{"num_hidden_layers": 11, "hidden_size": 192, "num_attention_heads": 6, "num_key_value_heads": 1, "head_dim": 32, "intermediate_size": 768, "vocab_size": 8192, "hidden_act": "gelu", "norm": "rmsnorm", "norm_place": "pre", "norm_eps": 1e-05, "positions": "rope", "rope_theta": 10000.0, "rope_fraction": 1.0, "qk_norm": false, "attn_scale": 0.177, "bias": "qkv", "tie_word_embeddings": true, "parallel_block": false, "init": "normal", "init_std_qkv": 0.0377, "init_std_o": 0.0468, "init_std_up": 0.054, "init_std_down": 0.054, "optimizer": "muon_hyperball", "learning_rate": 0.00492, "beta1": 0.95, "weight_decay": 0.0, "lr_head": 0.00618, "max_grad_norm": 0.5, "warmup_steps": 200, "schedule": "wsd", "decay_fraction": 1.0, "decay_shape": "linear", "final_lr_fraction": 0.0, "batch_tokens": 32768, "max_seq_len": 512, "doc_mask": false, "train_tokens": 274200000, "max_steps": 8368, "dataset": "wikipedia_en"}
MLP neurons of a small language model. Each row is named by its layer, matrix (down: output weights) and neuron, and shows model dimensions 64-159. Each number is 128 + 24 x the weight over its row's rms, rounded and kept within 0 to 255.
Before each neuron's rows, "fires before" lists the tokens most often just after its 100 highest values on Wikipedia text that the model never trained on.

fires before: "=", "\n", "\n\n"
L3.down486 [120 139 138 107 142 144  91 117 105  72  95 101  83 107 135 136  62 108 127 113 160 127 170 116 146 148 173 137 154 138  91 123 134 140 117 167  93 131 136 120 145 158 102 125 150 167 114 136 119 159 129 160 121 111 135 121 118 124 148 105 185 145 114 153  94 122 121 139 126 135 153  92 123 121  96 127 137 100 129 116 139 128  99 127 138 116 144 108 141 134 129 145 160 141 100  76]

fires before: "-", " \""
L2.down355 [125  79 120 155 175 131 132  99 144 137 163 146 163 124 113 112 140 110  95 116 116 106 108 165 110 141  65  72 137 163 132 117 122 143 118 141 110 172 151 157 115 136 119 109 152 133 129 134 115  62 151 105 148 148 142 140 130 173 136 127 139 112 144  65 100 114 154 128 149 114 130 139 130 142 106 106 128 113 110 117 148 104 127 166 106 134 124 128 112 161 154 138 115 136 155 143]

fires before: "=", "mi"
L4.down519 [143 143 120 130 117 119 104 118  88 170 122  94 100 134 148 127 165 127 161 156 147 135 140 142 115 130 150 108 115 132 153  48 139 169 113 115 103 128 128 131  91 145 128 117 170 106 128 133  89 136  88 120 141 132 130 117 138 108 148 119  99 112 146 136 109 148 120 109 118 129 102 154 168 115 100  97 121 126 169 118 190 128  77 161 134 149 123 133 161 115 127  99 135 143 160 162]

fires before: " 0", " 1", "S", "\n", "ino", "Ed"
L2.down194 [108 104 141 112 125 139 137 108 141 132 132  94 128  74 106 117 156 117 136 145 132 122 169 150 165 121  78 121 147 124 101  88 136 143 126 142 148 108 119 115 135 164  87 122 140 145 146 115 111 145 142 140 148 103 127 153 154 119 133  73 153 102 143 117 131 114 149 111 162 149 168 114 149 104 100 153 147 131 153  69  99 144  77 103 126 135 144 118 133 123 138 168 100 116 145 106]

fires before: "-", "\n\n", " of", " |"
L4.down710 [167 128 121 130 124 130 122  91 135  90 127 154 130 169 164 113 131 121 179 105 172 149 146  86 133 171  98 125 163 172 116 114 117 148 121 114 114 202 136 140 133 131 121 162 127 134 148 118 178 100 148 123 160  83 162 147 143 123 115 133 126  82 113 119  96 115 126 107  97 124 169 140 130 122 108 155 120  88 139 106 149 119 112 120 147 116 115 106 125 143 151 130 122 171 154 137]

fires before: " |", ".", " 0", "′"
L8.down419 [105 131 147 135 147 158 127 114  88  95 132  94 138 112 104 149 144 109 106 149 109 138  66 125 133  96 135 131 170 125 120  69 152 113 129 128 149 170 120 135 135 175  78 148 125 110 134 111  77 109  97 141 133 117 126 128 141 126 112 140 125  79 164 107 108 112 138 163 171 174 147 169 179 122 101 104  78 126 103 159 146 128 135 149 118 180 112 100 137 139 131 168 122 130 126 151]

fires before: "|", "=", " was"
L3.down155 [118 126 118 130 142 152  67 128 116 130 131 131 173 122 158 157 125 117 161 137  96 162  98 142 139  83 102  94 134 150 107 144 110 128 121 106 143  91 100 143 122 119 113  99  87 116 121 128  83 114 134 150 129  98 143 103  80 148 177 151 133 122 127 238 110 131 106 144 110 100 120 132 125 142 176 143 131 116 134  99 115 112 112 143  81 125 124 116 111 128 130 161 152 118 117 119]

fires before: "=", ",", " |"
L2.down19 [ 92 156 145 150 142 146 140 143 143  90 171  87 188  99 106  73 138 127 123 130  47 135 133 157 109 138 153  83 131 132 124 114 152 104 130 141 106 122 140 133  93 148 149  91 122 174 132 110 119 158  99 143 171 128 131 122 142 103 151 107 108 115 104 136  98 158 155 128 150 118 124 114 148 121 112 112  41 153  78 164 132 164 107 127 122 123 123 189 125 129 140 117 167  82 111 113]

fires before: " |", " ("
L8.down187 [169 128 124 185 151 135  99  98 130 157 142 163 119 138  94 146 133  81 103 153 121 116 156 135 136 130 126 173 145 113 145 108 140 149 122 146 103 105 111 122 121  87 125 140 123 115 110 132 115  76 120 104 119 155 119 115 120 160 128 118 144 160  91 130 130 121 136  94 176 131 130 123  88 159 108 139 110 109 135 127 146 108 138 110  59 127 140 115 118  85  82 180 140 119 149 149]

fires before: "-"
L4.down300 [104 118 130 121  85 106 109 128 119 138 145 104  98 158 103 143 161 133 139 158 142 124 158 117  90 119 137 101 107 121 111  98  95 114 162 142 112 117  87  99  95 131 149 108 100  81 129 190 110 118 122 123  97 119 115 101 130 139 130 164 137 174 127 163  86 107 121  62 144 140 150 192 153 137 104 140 112 154 128 149 124 104 136 106 150 110 127 127 139 130 154  85 113  76 110 131]

fires before: "\n", "\n\n", "="
L3.down583 [150 187  93 126 119  88 115 105 135 174 117 119  93 106 152 113 138 118 144  95 115 115 119 142  79 118 176 123 125  80 127 113 169 185 156 129 130 127  93 118 150 125 162 137 155 125 135 127 163 141 155 139 152 133 142 105 127 156 137 168 149  83  64 158 119  86  95 122 135 143 134  94 126 130 144 131 168 156 143 140 127 133 126 142 100 145 161 187 161 123  82  74 141 133 154 156]

fires before: "-", " a"
L3.down598 [128 106 118 178 137  82 121  79 114 128 162 101 129 106 144 133  96 151 157 106 143 153 153 114 120  80 118 123 117 152 169 161 130 119  93 143 155 166 172 123 138 119  76 138  87 140 113 181 106 157 158 104 125 124 109 111 123 169 137 134  97  83 165 140 118 140 119 157 136 138 175 129 103 185  64 145 144 110 127 161  96 157 139 122 101 123  94 113 149 156 160 180 120 104 130 105]

fires before: "\n\n", "\n", "="
L4.down316 [188 105 130 143 110  99 102 119 135 165 156 159 108 146 134 104  74 125 181 129 124 130 131  78  98 118 120 126 186 154 108 127  98 148 122 145 140 140  85 138 106 108 153 111 103 144 121 108 177 148 128 124 120  95 169 149 119 124 137 123 121 125  85 114 145 156 142  99 160 141 154 127  99  99  62 158 110 123 129 125  76 163 141 148 128 140 117 140 136 136 149 106 116 146  84 155]

fires before: "\n", "\n\n"
L3.down635 [ 81 130 122 108 104 128 118 110 128  77 164 124 165 112 131 100 138 113  99  63 110 135 143 132 158 129 116 141 125  90 137 115  94 151 151 177 107  94 116 126 150 145 150 118 117 146 104 129 136  57 119 109  63 180 136 135  92 155 137 113  98 183 120 118 107 159 144 136 119 121 100 118 161 118 143 145 116  96 158 141 165  98 120  92 150 142  88 159 110 159 133 158 122 135  96  94]

fires before: "=", "-"
L4.down558 [150 160 139 134 132  93 163 139 140 113 145 133 104 107 140 137 171 159 136 151 118 145 103  96 103 103 151 128 123 124 140 151 163 148  66 136 108 101 121  67 119 193 102 187 167 143 109 113 124 130 123 108 110 108 180 160 109  76 118 143 146 134 108  97 132 116 131 152 146 142 159 118  95 134 134 140  91 139 151  99 135 146 122 156 131 145 135 134 127 118 160 110 123 158 174 131]

fires before: "=", "\n", "\n\n"
L3.down334 [ 95 133  98  90  99 139 100 114 132 117 137 119 139 163 161 147 116 143 100 167 117 147 124 125  74 126 103 101 114 169 166 116 141 169 155 123 132 134 105 119  99 168 124 104 141 153 132 168 137 129 102  99 107 135 126 137 146 151 154 131 153 134 128  94 121 134 129 129 136 106 105 116 120 171 116 163 117 130  88 114 179 111 110 174 103 147 189 117 122 129 126 134 154 130 147 132]

fires before: "=", "\n", " others", " the", " Qualification"
L3.down166 [167  90 127 109 167 120 113 168 164 101 136 112 113 119 118  71 156 159 106  97 134 166 162 103 157  99 123 137  92 123 136 148 116 143 155 145 108 123 162 125 126 147 114 142 141 130 139 154 114 112 145 142 122 130 150  89  70 135 111 105  91 114 122  89 196 191 138 130 107 154 142 139  90  94 117 145 108 101 113 155 105 123 122 155 112 145 137 105 119  97 118 102 106 139 142 149]

fires before: " 0", " 1", " 3", " 5", "  "
L3.down0 [128  97 123 106 142 135 120  90 139 105 138 124  93 126 167 127 155 122 118 182 118 122 170 107 161 131 109 147 135 203 116 131 103 186  87 121 177 140 141 131 106 154 105  99 140 140 150 180 129 113 108 115 112 105 133  91 160 102 145 160 147 102 130 106 120 114 149 148 164 114  96 143 108 157 104 115 121 135 126 100 112 115 104 136 102 125 141 102 114 133 111 131 148 113 162 139]

fires before: "|", "-"
L4.down567 [159 128 174 105  86 133  81 112 160 136 125 139 140 109 179 120 133 139 118 130 121  90 165 110 158 125 153 155  97 154 140 118 110 147 130 156 159 112 170 147 131 120 119 119  90 153 125 157 115 157 126 134 140 111 145 179 115 124 129 169 124 150 146  97 145 127  94 138 119 112 127 131 105 156 122 164 128 127 127 104 122 157 102  87 134 107  97 106  85 138 100  71  84 115 143 127]

fires before: " |", ",", ":", " September", "."
L4.down498 [137 140 144 122 136 128 126 169 139 111 141 107 126 138 149 141 101 106 127 110 139 136 141  95 100 155 146 111 121 143 110 145 131 153 126 172 130 134 111 155 134 108 145 181  91 153 148 128 157 185 144 122 157 134  98 139 108 157 163 155 147 119  86 135 120 124 138 148 131 124 153 146 135 167 122 131 118 157  84 116 113 136 154 134 139  82 143 126 136 134  96 128 123 117 124 106]

fires before: "\n", "\n\n"
L4.down618 [143 129 135 131 172 129 157 142 120  98 165 163 105 140 142 172 154 159 136 122 145 125 134 126 131 130  99  93 114 107 126 127 169  96 156 124 128 125 151 142 151 110 146 105 125 143 105 115 135 148 168 127 122 144 100 114 112 131 141 130 115 127 124 126 127 137 116 116 152 129 120 130 184 146  71 202 125  89 144 164 115 131 149 159 132 155 132 176 142 133  96 126 114 101 145 134]

fires before: "=", " ="
L2.down304 [107 122 106 107 173 108 157 124 120 145 123 157 100 139 130 113 147  71  98 144 101 128 159 135 121 158  95 142 159 120 113 107 132  89 120 101 105 141  99 137 102 129 138 112 109 121  72  95 151 127 120 157 171 137 125 147 165 120 130 136  98 172 146 115 123  83 135 160 136 132 163 105 129 110  94 140  99 165 130 131 105 163 160 131 130 153 132 123 115 108 116 115 107  92 122 133]

fires before: "=", ":", "E"
L4.down579 [120 153 155 130 111 138 125  99 153 132  94 115 133 110 133 174 103 149 138 106 146 129 108 117 170  81 114 103 146 139 150 100 160 162 139 131  76  93 114 145  88 154 124 115 170 155 130 175 135 137  88 104 122 143 102 106 159 146 148 114 100 132 133 106 111 124 102 147 132 116 129 146 158 150 123 160 108 129 112 142 124 114 116 131 133  85 164 179 127 136 150  91 188  70 161 122]

fires before: "E", "N", "W", "ł", "m", " |"
L8.down181 [ 78 156  95 120 143 130 123 139 138 143 160 111 156 121 107 126 138 150 114 122 127 150 105 109 154 142 151  75 102 181  78 131 125 128 105 154 119 133 106 124 114 156 129 107 113 109 102 121 138 141 150 126 172 110 156  93 131 141 127 157 138 157 143  94 130 125 161 131  95 158 119 124 134 106 167 134 146 116 154 175 117 120 146 110 132 126 163 115 125 142 107 105 102 179 123 116]

fires before: "-"
L4.down693 [ 99  83 132 120 131  95 122 120 112 133 101 123 148 108 105 120 173 165 109  98 160 103 138 104 135 128 120 118 128 137  79 113 136 157 119 118 131 136 143 178 151 137 113 104 101 136 120 178 171 151  85 118 125 157 156 106 167 127 142 128  92 181 105 127 135 129 172 109 144 174  85 150 152 117 139 157 134 177 157 110 164 138 154 148 105 133 120 122  93 139 118 159 124 112 110  78]

fires before: "1", "0", "2", "3", "9"
L8.down622 [160 117 132  92 140 154 162 102 142 140 138 135  85 105 144 120 126 164 142 128  98 129 102 150  80 128 136 117 160 139 146 123 144 130 157 147 139 121 104  94 126  95  99 148 107 126 104 120 113 132 109 149  77 176 154 137 156  92 107 149 143 146 130 194 112 124 129 149 124 152 128 126 108 138 106 106 111 154 167 132 150  85 125 135 145 122 171 129 151 164 120 172 145 163 107 140]

fires before: "-"
L3.down241 [137 181 131 100 155 126 152 130 123 124  90 157 154 110 128 124 127 117 176 145 136 126 143 125 111  90 133 156 126 135  90 117 170 110 129 125 132 139 145 101 137 137 158 118 156 140 131 130  89 144 116 157  95 113 112  96 148 102 127  94 116 105 123  87 131 112 117 114 140  74  77 134 164 115 111  99 171 161 125 111 126  87 106 140 153 135 131 137 134 158 127  72 126 164 162 163]

fires before: "R", " as", ",", " 1", ";", " 2"
L8.down630 [145 129 109 139 163 147 159 168 127 131 148 101  72 124 151 101 143  92 140 108 110 102 151 166  91 117 139 139 147 137 127 152  90 150 118 100 155 154  69 151 127 139 139 154 154 164 129 159 116 152 129 102 106 134 114 118 108 113 163 104 127 124 116  91 134 116 105 133 108 128 139  91 125 136 123 145 158 114 104 129 177 106  84 173  94 108 155 127  97 147  94 128 120  86 150  97]

fires before: "s"
L4.down539 [141 102 122 113 132 208 131 142 120 115 106 128 174 147 116 139 153  94  68 174 151 133 134 153 116 138 155  71 156 146 126 133 133 118 159 111 133 167  86 107 116 127 158 144 137  98 153 125 135 125 125 112  93  91 126 117 111 136 131 124 116 154 168 138 100 109 129 155 107  74 132 100  91 128 116  71 170 126 108 178 126 129 105 104  69 134 120 101 108 127 152 162 137 130 113 168]

fires before: " |", " to"
L8.down546 [121 193 106 114 104 118 151 136 137  62 138 101  96 129 105  89 122 140 112 143 137 135 174 127 115 132 145 150 114 115 129 162 142 136 122 115 116 151 115 119 145  95 173 145  76 125 113 128 117 108 179 110 134 136 110 151 115 145 132  93 136 121 118  86 131 103 115 118 141 135 168 110 141 145 116 181 142 131  91 166 130 124 121  99 110  65 129 145 119 149 129 226 136  94 170 142]

fires before: "-", "–", ")", "ing", "d", "s"
L8.down274 [ 95  79 137 119 161 115  95 112 151  85 105 121 145 125 117 129 125 102  96 120 166 105 139 129 137 149 168 157  98 133 121 128 133 136 115 129 109 137 166 119 124 119 148 120 145 125 134 144  84 153 161 115  94 117 150 148 113 162  85 125 154  76 124 102 158 127 129 165 157 123 150 140 129 116 161 141 106  96 147 133 137 166 133 118 127 134  86 162 149  82 100 149 149 125 105 130]

fires before: "="
L4.down640 [149  96  74 114 139 181 124  94  89 119 113 130 133 104 161 104 142 152 152 138 116 145 142 123 102 181 118 145  90 143 125 179 134 147 130  99 101 109 140 142 147 136 108 103 140 138 114 105 145 134 158 150 151 122 131 132 137  40 129 123 100 103 110 155 117 122  92 140 151 131 110 136 149 151 148 133 126 150 112 124 176 122 134 127 173 133 143 105 155 108 135 141 136 175 108 133]

fires before: "\n", "  ", " 0", "\n\n", " 26", " 2"
L3.down157 [127 121 149 108  89 105 142 130 138 129 122 124 111 142 156 143 170 156 140  94 153 155 168 134 151 126 109 131 111  93 152 127 120 122 170 136 126 134 144 133 144 138 150 158 149 167 111 107  93 112 198 153 129 134 123 149 107 111  97  96  99 118 118 149 155 168 134 120 153  87 106 124  93 147 159 168 104 118 132 131 150 160 121 115 159  97 126  97 167  82 164 159  95 154 160 116]

fires before: "\n", "\n\n", ".", " |"
L3.down562 [130 139 138 136 168  99  91 139 145 135 142 106 114 111 144 130 146 107 146 120 169  70 145 162 133 199 130 103 134 119 108 132 132 125 117 122 156 108 130 132 171  79 127 122  77 155 147  89 162 143 135 139 166 139 150 151  99 142 157 127 103 148 153  95 115 128 138 160 100  95 174 148 126 161 170 113 147 132 110 131  98 140 110 155 107 163 120 108 132 110 129 176 173 101 114 130]

fires before: "|", "-", "=", "mm"
L4.down452 [128 155 112  82 149 124 127 167 155 120 124 131 149 125 120 102 139 136 138 159 196 105 162  98 113 161 153 126  85 124 159 150 137 147 161 102 112 139  93 138 128 116 116 125 137 162 117 114 109 101 144 124 145 128 188 121 133 147  98 150  77 128 111  79 138 109 133 142 126 164 182 133 122 119 120 140 132 166  87 107 108 139 152 127 130  80 145 111 130 194 110 127 157 158 110 127]

fires before: " |", ";", " of", " year"
L3.down426 [147 132 109 156 117 115 119 143 137 110 131 105  84  94 114 139 154 162 134 116 135 161  97 144 133 151 118 133  85  93 141 131 168 144 130 170 192 155 109 114 119 136 158 141 112 137 184 121 134 139 159 144 128 142 117 170 157 160  92 179 137  94 182 157 102 138 137 142 127 125 149 123 133 126 126 108 124 151 115 141  84 116 131 109  89 120 108 112 115 112 136 140 208 143 142  93]

fires before: "-", "ja"
L2.down205 [140 168 140 142 157  84 139 133 146 160 119 122 127 143 101 122 120  93  97 122 117 112  97 127 184 145 126 114  95 100 172 111 135 163 142 127 114 126 141 122 160 128  93 162 165 115 106 121 101 123  93 105 158 143 124 170  93 102  82 131 104 117  97  64 151 115 163 133 109 120 165 130 150 163 142 135 121 122  72 112 102 135 103 120 140 134 147 130 110 151 205 134 130 101 101 147]

fires before: ",", ".", "=", "\n\n", " and"
L4.down226 [112  90 138 161 159 125 162 119 102 174 110  85 132 108 111 129 146 107  94 124 147 132  99 126 175 209 128 119 144  87  97 110 139 138 151  91 118 139 158 126 138 140 126 109 113 135 153 121 151 117 113 160 174 158 149 145 109 151 115 104 131 100 132 101 144  80 125 159 122 113 160 199 125 147  87 154 127 131  94 118 140 170 140 129 131 155 121 139 130 128 137 165 149 115 137 121]

fires before: "=", ":", ",", "\n"
L3.down31 [143 110 113 166 155  95 124 148 119 167 160 147 172 125 106 114 127 118 115 183 105 115 111 125  98 111  87 121 106 146 101 110  81 125 119 127 154 102 139 137  96 140 122 101 122 105 130 151 152 141 135  95 108 110 129  93 165 109 159 155 103 102 124 163 122  99  95 132 153 155 159 165 167  96  91 154 130 133 155 125 164 109 152 105 110 186 156 129 180 119 142 165 162 137 140  83]

fires before: "s", "t", "st"
L2.down484 [156 181 127  98 120 147 150 136 104  67 137 135  89 124 114 112 123 137  96 144 132 129  83 136 153 121 166  98 146 124 130 120 146  92 147 133 175 153 137 130 115  94 142 114 153 133 134 133 130 175 136 141 139  92 120  98 137 105 140 174 107 138 114 103 101 189 131 105 110  70 122 172 160 103 159 133 142 120 141 125 136 139 125 172 152 114 157 112 159 176 163 137 132 108 149 158]

fires before: "=", "\n\n"
L8.down65 [106 143 136 168 133 111 101  88  66 105 138 150 131  78 150  76 130 170 138 159 140 136 105 135 147 110 101 121  74 132  85 115 136 171 136 146 159 178 129 112 154 133  90 157 127 120 112 129 109  95 144 138 153 106 106 131  99 138 163 108 114 142 156 212 115 147 168 134 172 130  92 116 117 169 109 125 120  86 140 125 152  98 101 135 127 126 134 132 140 120 126 166 151 117 113 130]

fires before: "="
L3.down483 [148 120 166 129 122 149  96 105 136 134  99 152  88 117 142 132 136 163 155 153 121 131 147 162  91 128 124 135 128 144  74  74 149 121 112 108 144  98 101 152 118  95 135 125 143  97 145 106 155 142 181 163 124 136 107 149 166  88 133 132 140  99  75  99 129 123 113 117  97  99 129 128  99 111 150  61  96  85  90 131 155  89 161 131 122 154 108 118 146 106 121 163 123 142 128 161]

fires before: "="
L8.down180 [120  74 100 137 116  98 121 136 120 172 147 109  81 130 120 130 120 112 119 119 166  44 128  99 139 123 132 120  88 102 161 129 150 156  71 123 133 115 117 134  95 154  91 151 127  84 114 118 123 143  76  99 105 130  90 109 113 114  97 109 145 114 148 174 146  98 149 122 128  97  95  85 168 115 120 101 159 120 120 173  95 121 127 133 157 175 132 154 139 132 150 145 124 126 128 112]

fires before: "\n\n", "-", "\n", "="
L4.down245 [164 171 106 129 159  97 139  90 110  86 155 106 144  99 144 165 113 130 165 161 129 126 145 126 110 114 108  90 140 110 139  92 162 126 127 140 112 119 122 136 137 107 133 105 139 119 134  79 184 142 155 142 112 105 128 127 100 138 140 120 163 116  98 112 133 121  99 159 113 107  86 134 141 190 104 112 110 127 132 106  94 136 159 166 137 112 114 148 140 143 121 134 148 105 109 162]

fires before: "=", "-"
L3.down11 [160 120 176 104  73 102 124 164 111 157  75 122 132 143 126 134  79 147 126 130  99 129  98 122 128 140 111 125 116 117 110 119 146 169 124 116 115 122 176 134 158 134 105 139  73 143 125 107  94 119 126 133  98 156  92 120  84 143 113 167 176 119 124  99 100 117 153 146 133 165 109  86  85 128 164 135 131 110 154 138 118 173  87 163 123 140 124 119 150 121 154 138 171 161 159 137]

fires before: "0", "5", "8", "3", "9", "2"
L8.down91 [137 105 165 108 170 157 107 139  61 142 113 136 119 168 130  84 115 122  77 131 101 130 104 155 149 166 149 119 165 127 138 164 167 149 146 124 146 113 119 107 103 119 135 129 116 134  82 145 126  98 159 122 110 109 177 136 147 123 133  93 121  90 142 139 121 124 130  97 146  69 132 129 149 149  98  86 156 124 134 139 104 141 122 118  79 148 168 107 154 142  89 149 122 150 129  98]

fires before: "-", " in", "ilia"
L4.down598 [172 127 123  88 149 128 149 131 145 135 147 145 113 179  91 152 126 101  96 125 133 113 144 132 131 170 144 117 128 153  85 136 126 130 121 120  89 148 141 125  86 104  66 143 109 167 105 102 164 138 146 165 118 102 127 137 137 148 153 190 103 128 146 110 142 119 135 115 148 119 104 139 151 109 121 142 103 147 127 115 124 126 123 117 162 115 155 127 134 154 152 110 139 172 166 140]

fires before: "=", "s", "er", "bor", ".", "zi"
L2.down696 [105 121 108 184 129 164 115 121 155 138  74 119 159 129 118  95 137 165 118 149 124 115 162 112 132 167 110 117 136  96 106 154 132  99 145 106 158 123 155 104 157 114  69 159 182  98 132 136 144 106  85 107 147 149 109 146 125 126 105 115 108 141 126 104  85 123 152 163 101 100 112 117 166  95 138 129 126 176  88 147 124 111 147 141 144 170 110 156 126 116 120 124 121 183 126 114]

fires before: " |", "–", ".", " –", ";"
L8.down69 [128 135 111 145 120 128  89 108 109 145  98 122 125 125 121 160 121 131  96 123 149  70 131 216 155 131 150  86 122 103 164 148 134 117 123 147 145 141 137 131 145 130 124 157  96 113 133  99 129  99 163 108 120 117 127 155 138  92 107 113  86 131 159 117 138 104 124 166 132 149 149 128  61 144 145 136 162 101  91 128  88 160 106 117 156 157 127 121  90 135 123 115 118 111 136  60]

fires before: "=", " as", "\n", "-"
L3.down611 [185 105 118 157 102  84 135 155 146 102 115 122 118 152 132 186 157 139 166 131 134 153 128 129 108  99 104 116 140 164 142 103 176 137 133 102 171 181 129 133 134 145 198 123 170 123 141 136 161 121 158 121  94 115 125 149 132 139 108 151 140 142 140 141 143 121 129 170 131 133 105 127 102 171 127 118 131 166 127 139 107 167 118 111 138 102 149 138 160 111 156 129 150 120 141 132]

fires before: "="
L8.down387 [115 137 117 133 130 134 123 110 119 123 135 100  92 124 138 138 151 119 110 134 118 121 108 143 163 125 102 155 128 136 129 139 144 107 113 144 159 136 128 102 130 123 130 149 153 142 145 142 121 139 119 155  99 117 106 148 152 105 151 127 117 138 154 255 102 144 149 131 114 122 135 130 124 156 161 127  87 130 139 140  93 116 100 105 118 152 122 152 126 138 106 155 160 168 125  76]

fires before: "="
L4.down116 [162 133 123 119 140 105 165 137 164 100 114 150 120 132 107 110 106 145 119 100 125 113 133 112 135 157 138 135 138 151 109 150 130 109 111 146 102 112 109 137 118 132 119 134 137  97 139 138 150 116 104  94 103 124 134 128 106 137 102  89 137 127 103   0  99  92 149 139 125 132 145 116 115 124 141 124 117 118 121 121 147 129 159 125 137 111  85 117 122 121 121 130 120 142 173 166]

fires before: " was", " is", " has", " would"
L8.down737 [142 124 156 144 145 131  60 115 100 130 104 145 101 123 166 168 123 114 165 133 124 123 108 138 158 142  85 145  89 107 104 139 137 149  94 113 132 155 134 118 100 134 120 114 116 129 100 155 102 150 117 119 156 169 128 144 123 135 126 131  78 123 177 190 109 125 101 146 123 156  99 123 128 126 142 175 107  99 120 138 112  90 142 140 106  85 131 152  94  93 112 119 112  98 117 172]

fires before: "=", "\n", ",", "\n\n"
L4.down234 [154 120 124 128  90  82 123 116 170 155 135 110 135  85 107 107 166 166 140  98 126 130 136 150 124 132  86 133 142 173 154 126 151 114  92 111 143 140 114  81 156 119 136 134  85 163 137 157 114 132 135 150  96 132 146 121 137 149 102  87  99 169 152 131  99 123 134 132 123 130 125 113 116 137 100 126 117 166 136 106 146 134 130 131 133 100 126 140 104 158 139 108  64 167 125 120]

fires before: " |", " (", " stream", "."
L8.down432 [109 156 119 139 122 150 139 111 109 109 162 126 117  89 123 158 129 131 126 153 125 149  94 117 106 103 133 140 133 146 138 127 123 128 149 107 174 113 162 114 162  98 153 135 131 112 162 124 137  91 190  95 138 130 128 107 138 162 118 112 140 124 121  55 121 101  93 199 132 146 133 145 135 151 119  91 100 154 147 113 134 153 110 149 170 164 101 107 121 106 127 167  94 171  86 170]

fires before: "="
L4.down88 [164 125 152 157 126 114 123 125 102 132 152 147 124 127 118 115 146 166 144  85 115 138 150 145  95  97 136 128 114 174 105 145 196 153 112 131 185 123 112 181 130  86 128 117 141 144 129 109 130 111 142 187 141  92 151 144 115 150 168 143 135 132 108 151 145 165 143 123 160 110 136 129 123 131  90 151 161 123 148 134 181 113 115 158 108 165  86 117  91 116  93 136  62  94 132 111]

fires before: "–", " |", " Release"
L8.down323 [106  90 136 171 116 117 108 112 110 106 119 160 130 179 119 110 113 153 109 154  99 139 127 131 129  99 142 104 134 113  70 120 124 123 199 146 135 104 113 116 138 114  99 135 133 137 153 110 141 138 129 127 134  73 105 106 127 117 144 142 167 154  88 107 122 135 129 133 114 150 158 128 110 121 139 113 146 142 167 154 135 125 138 133 136  79 146 127 116 113 154  95 145 160 122 137]

fires before: "-", "|", "\n", "=", ":"
L4.down275 [ 77 135 127 162 112 144 141 110 134 127 187 112 177 167 141  66 106  98 133  91 130 118 104 142 155 125 104 138 107 157  98 147 171  95 124  92 119 102 151 149 122  84  97 101 100 110 152 130 146 100 106 137 158 148  91 124 158 138 110 105 159 142 101 153 151 178 116 145 133 119 114 136  82  65 124 101 142 131 164 124  94 114 131 158  77 127  97 162 123 174 119 126 106 110 131 116]

fires before: "s", "ham"
L3.down284 [135 118 137 113 164 164 130 145 125 124 142 161 115 116 153 112 141 121 152 117 140 123 122 150 119 132 153 131 153 158 146  98 122 133 133  96 158  76 141 165  71  91 152 120 122 139 167 119 144  93 142  88 179 106 122  96 137 115 115 126 153  95 156 172 128 101 141 165  90 153 167 129 111 120 163 106 139 103 123  91 147 111  92 178 112 137 101 118 110 150 115 166 138 107 155 134]